Weights of a small GPT-style language model, trained from scratch on English Wikipedia: vocabulary 1313.
MLP neurons of a small language model. Each row is named by its layer, matrix (down: output weights) and neuron, and shows model dimensions 48-175. Each number is 128 + 32 x the weight over its row's rms, rounded and kept within 0 to 255. Numbers have three digits each. A neuron's up and down rows have the sign that makes its largest values positive.
A block is one neuron, or neurons of one layer that tend to fire together. After each block is what it responds to, as a language model described it from the Wikipedia text at the highest values.

L9.down417:091108143122087084130140139091048078152145164133054119131124158163094135140095184185096112144164133174135123193105122149118147139101151067113173127141151107154160163151099085090173097123080125145168148084129092130162131138084137085074169186162101169138125093127133122127122112157135093106136131124132097115135168140099086113146202132150127127086131119132144150113100143151125128119144
L9.down530:133124162182169106186138136176131143140166081116172106127132141069161085137082115117082117156150089120195160154088110193139101159108096149144098141125097165149121134090152104176106135149149193179109058111107119106156079175157118087085128123150085123088105148079171120173105149110167178029131166171148126140140177073162175129184174103134137137128132162082098122140140133164140115149160
L9.down581:092099104162137155196069136071141057140151141111150112163146142093112083092138093139103151155139107071141122061130147168081115106140104129135139158084135148140135166095183111179127073136170086163149143142156109153136162140100118091156143134149092124161088076158086105111179112111155112103146132135125131152161157151099143164153165125150158107168082088105078161096052095163138159125106
L9.down682:161127170102196207097122156095150201099071154097180188120165185217128158159185085097083142155128123128071134122102118152118068180163097076179060161113137132170119109092166164098169092091137122144154112139124157109109132146160097110160117105155158116105097118158132165104189198157095164095171157108127133220080118121160108123131126102158101120162169135150091131133119118129093128077115
Fires on quantifiers and determiners before a plural or group noun, above all the second piece of several ("sever|al"), also other, the, two, majority, few.

L12.down508:083118054127126196167128155131155108090121121156154082178179151070147129151161086076085119106114108149153158155131110132096162122140122162113201161122113090141093208106147136143156115173127101151095142076116111094064215141116167109086121079158129150088112141101141114150141127101166097071047053128151168076114125155150158114055138083127128141164086164126138159142089131150146091141135
Opening pieces of common words split into several tokens, mostly num in numerous/numbers, plus gen(erosity), se(veral), acc(ess), and opening quotes.

L8.down161:146101145155114161099120071180109100039128127129139143143138151124126103140128156148125149131136098163088141157135153181094155194147177124149185169173112153088114144095168074180121119096128070125151095129121121123058129096137158060113114137118121169134130167125134169166139162127109167100088162114151098113131058130106081136063124154112122123152114209162165157085176112117126121120143
L8.down238:147099146097162090127095191137091144135064139081110134091182080129114103113114081139146153151149170090108158172124129114083096108209138125154077158112097091123091141105125156121111117111138168131136144158179126175089121122165141146113081174165190127145150204151227161170116106091088115085155150137112101129133115140112101110120137082130106182111145074130123133092090152133159163077111
L8.down615:116154098124101176118157120200146113168139168136087106137143139046151137159114086134125146150098059100110150175140123078139212113086153052204174160141106184121067067118133105124138140158154109195127090155138039111115129110116149118130158134129094135171120137070130122097116134198149135139130078125119130099158140225168132134129143082108164140134085113090171105152094106136168126162126
L8.down823:134137097161138176097152100070114143097132125134132135150144098158113148118180103106123122122128071151141176123117129150124128168170083117173149146184105087189199187105130137039148081099101128134136105098129127119109074112092132080105124092168050133123144147118154143160164087122140137140062142148149110113094096140156111146137133086150131162134186130169091141053104165112132136137123
Short vowel-plus-consonant fragments, mostly "al" (also el, es), right after a word's opening letters, as in s-al-inity, t-al-uk, b-el-ow.

L9.down19:092107166142111105110172117164164066104143077134159133076052162134177096131158073205128117168160160100193137115123130111123127089047082182129093087090098153124097075135168128113140113105099134122164110130125151103204154129132113134166150065094186140095139138165112128120139129124137141116179124163137117124184130119109165154134034181126087087168099136098181152125087119108179130092113
L9.down122:104097146142091145103180108103142122056129145080148124138190121104071121155097072157153138194116114088088154169156125112123146151116087129177119170108144121182056217145159120104145142108122132167102143103110116163129158166144188153094106108134109133127143123095155122119144134144180180118170103111043109098112133123232161135119135143129168181149108101119125126102093157138125143109089
L9.down443:125134075099182104120170109170135133158154145132200113164142074108110147155151170154125098139088146089137175175166109149112126099143127104095109042213141088140107142091133134125161127088139154135078150139179118129122113123101114134106143144132185136145073155171090145156064138088175112121131102125139152126171097091156117149134140086137154186181164139128131117155196086099150105106131
L9.down727:150193159085151103145120104109136102102163080173177148079118130164127089108100148133168104090178153104167136159130138154160118167124178081147160119110080191123149077093131126093144126154090139076121088098091092112110106116186089178143112123154121171167138102178115127161093085103165121089108103143136090083146154140135109185150159060077100125088147128090045144121082094157118113104122
Short fragments early inside a word split into pieces, especially "al" after an initial letter or two (V-al-ley, c-al-culate, G-al-braith), plus "gen" in generations.

L12.down368:134111114142159128157143081126094064130155126136153112081105133105102101083189148138078187079117127112096137081157145079150072098137114145098067101115143137073104159118105132152135143102110137131174165150097169142129095158160114098139128115135169142153107107081153103113135157130133144168160101153095135114165094094079061183128185147135128084106081127098089146137152126174111112109202
Last token of a noun, quantifier or word ending that usually takes a following "of", such as absence, remains, some, hundreds, likelihood, irrespective.

L12.down581:112103119105102239126068156177112122130146207128120148135153112080178098086127167132146084143147119154153082119145124168077168082122137161163146135189148101111177121065144129086127089085112144133132097161113166175154104093134128136117143173149106144125156140106117068178145079082127055165167117100141151087123122095139097173096095102090141089091093148139101105120164110112153134157088
Final word pieces of nouns in headings, infobox fields and lineup lists, like Serv-ices, Personn-el, employe-es, backing voc-als, play-ers.

L9.down337:162125151115164093217116151093121155144126132106189134162164074053102153197090119102131089149147115117082109186106162144076147112114085075141132141089165158126220158157175093101115103134148133140162075182122077118127118141180162117172117096092132086109140112079089144075115130135112101112106148195138086119125140075129073104086086142116134133080137089101150143154138077136167143101106
L9.down516:135175105128071095125147120142126157148088141086150145140168123146143161140138140066211144090058198121141189100119141087103128119089091179181154142106131094110167146117128179125146088108120124111152095127153182199072179158191125160102152165119144071169138136127141095067112111156081153210102128121151156123152081136127133141195139072138096226141140128165142101094183106108120134124149
L9.down726:154079090155093109164109104120134150156124103073131045102117122097158118119102106077102097109104102091162149110130107151122120179134082135115096096160157114101143156105159110128108149065123097060079109058123176098166106138183133201103095146142163129147179185122156140149102145154130058139102088161171136111138164104134139124118119129131116098097160151143141119179116129146182092123125
L9.down779:139173131147148098144157169217179101145161131110157166154145158185072123107136129113121116166134157135120129127145100154107143085100038178099123120150126155088140164108099154171109145138157129165137151132151109122179152158162111078200117166093133098170121134143106114137183107098118176189116153130144154086067101066135128132125131099182189073143170074119145167146115085130090128148124
Final pieces of words split into several tokens, often in Wikipedia section headings or music credits, such as record-ing, personn-el, bibliograph-y.

L8.down232:115113205153141095177153148083106099143173161093072172135176077148126118128083111096088116178125141202073147091089119093138187107098136091149126083135170110145075131122153093197129120180122129118061087188151137205104124126116129082106129127122119110139130097126172098180123116111123103136155132149161144099124135156167121115200144104127125135129088039148038136098098119077142167154104
L8.down293:093113170170111104102136145100103091162136112110087158106108161093078090110093134143182119101165140136119066139128115091078158149054102111145137138110125126162135151124094168165141146074106138163129095127133128124199137091146088185146163092106152089156153079058130100130074120179128068104145099103156136161150107051203163095181144119099157145134128102141129126083155089134103150095133
L8.down378:115109125129114028169143181076138111136131175080100141154165109146131130118154104084140136072143115134129122120127085084143186106118155090151139127111154113124112117198111109103121176117135105131108093151131123136151119157156144199176073093091154130135125127127125133161110133117096101118126130110145120141125124127076074079194169027138150135191131069128180157133093132182113126120134
L8.down412:076128165145082121097075097142197123111157161085110118136087113093117087141165165210091110115114135132131143081132105087067130075107154067133092122054136163109148083158133090139054119136133143138156155180137169104195152128143126160151123198129141164142142115109075077123128086083113125126162146171099180147184146161112150086123078194083116103124075168141072164143178155135192151134118
Determiner or quantifier words before a noun, often the last piece of a split word, such as the|se, sever|al, other, two, m|any.

L9.down156:155061097173157100119127111137123135131134124127133156110113212078125090103105154163147161055120116097100083146124173124174174115066147171128133152174153099132114164166139113167144127099113142117185181119136128089127163178085147135078077151091156241090110103123154096134141149238132145113084128148116168151075118101113085120122168163177125096156092101096096086132107159127198159145172
L9.down335:133145100140081084086116078113068130156178060089122152166142086099145152116099149093176121091129183147145065111115123199101133129204086096143089107205072177142156122130110102115081114192149141122123124121176132151218114084145122111170104074108082144069120155116140104112142126129137124124125158167104094151170082133092130168118168108200060122148143084120092156126101071099070091081144
L9.down531:200125114113116047191166112186174116116157110138134091171069141094104124131086143188105177117139096181124138152116201108118135135095109097152117165084158118170161086130117136100121125122139152152146146125154183139111151109124125200122117098107176141167139157147121130173141136134182175096141147086184116161174138131126133128161141164095172128153143143157047147145128153117181063118107
L9.down681:145176159119143171164047142142115115137049152168162106104176043116125139144118143097142111186104106122087123149079068170076174167120095121108194115121185115189092139093147081116137116080125130101075070058127165135098126113125177106107108128133150165193127096117152126076105066152150089129140147087134138077169102090157162113106135120149151106122176169151131107117114149144138126088146
Second or final pieces of words split after one or two letters, mostly common adverbs and quantifiers such as ev-en, j-ust, e-very and b-oth, plus -ly endings and standalone only and well.

L12.down608:162044172138129121153104094117140119134123132074162168123160150141120116163162144139154094150123085163139171033051133206103097093119125158082108114152107188096170101115140198178099143079126070098136133108150095138154132113110107154110156112157144129151102116061120097168117127153138134155129153134151122128169112173131163164110095101132169093082164143102097144103072152119097112129135
Final pieces of verbs split into word pieces, plus is/are, where a preposition follows, as in rang-ing from, c-ame to an end, vary in.

L8.down82:144157111124099143110073064081095142116027086169072165094124108138086098060124145111127150111151181085183143175132131191120121203091110127156150115101107128124090179124156132083150089136106140113084149062132089149113131096113123114162178143134158099110150144193219120163132176166095145137122161101140127147112145138107108140098157184160139099058153096099105143167080132106148083162153
L8.down223:125129074166127136156130071150114171135133111087125093190103049094137124182130187114199091173119168176130116138125121121166167236182117174092121128134127076096129083180166092128167172140087162106083189140092178132121145121121152094133141132152116163085131130152129118120118168204086071128078127132122155169142180139130088117154151131101196087133172127081145126140131129154138101174130
L8.down248:153128086167157176154095115084176165155125113133127127167064105169132136135125125095118155148153100114173174148149150138153102178113121074165104113068128137093165152136138148059140089109121119092139092107094089100233089104088127167128106168142104158108110059147166165139099104122119131179121085161184094124056165119154103085117097143103133124080149136159137083147091155107185105127138
L8.down704:114189059109125181173140150095115187130132040097158070135110115136127088151156143085134114158114112153117112103156082118162191145092114106157136128082093073133109174108119129060138116119049153112096150144095101170138074085113127131124072145104135154098114179145136125113120163160156105111101149148133173113134190120164120159140095162128104093105146130109132120187182158066100126156161
Final word pieces completing nouns for a person's occupation or role, such as econom-ist, politic-ian, lawy-er, colle-ague, often in biographies and lists.

L8.down148:169127154141085107139130178164125085109075113147141174105116186143127128064138154131205201078118178134127146092095084159131223149172124125096095114139176137047112156120114138137146082137144081106139091137145126188159116140164120134150134136137170139206147163142149105113115118151179126153116152106180153083189149115130116086100071158124137120169149146099170185097151118130175146131157
L8.down346:168145148187133132073113064146169091135153108160121138176114192118137167177136136141167123139159170109203121090067165125069147160130138152091144116161069132148147172175194123133090136089175117094085141143094146115248153120097126086143121141128134159131120108084097122072159123109146192161100130106108126135094135164100029117091129144086138135138127149131138187115134067090147144124134
L8.down553:153173101104145105183148097145105150073130137152090078196144139162110175085151083161095134148101105168151164093123117098110124079100107141140112048055095122095087099119136128122059114093145183202135138109132114128162124123142096117128113100116183138084128079103123179136073079186183147156128121177162102093098115104098102145139126113128137068135121145113080197110114095145105157126174
L8.down582:110096144118124160235131117087138170100121111145160176109153141053121049121146153089143104124146150158102133098137164088125169103112092093121125169105112168089112133108107139117113080107143134112134137121118140163163164136152125088082099158148159138142104188095133093154145126088104106051155118092075143164174148109153142045182152136078154119084126084135034134124106148097138156098163
Final subword pieces that finish a split adjective or adverb, such as -ly in similarly and separately, or -ive and -inal; also first in "the first".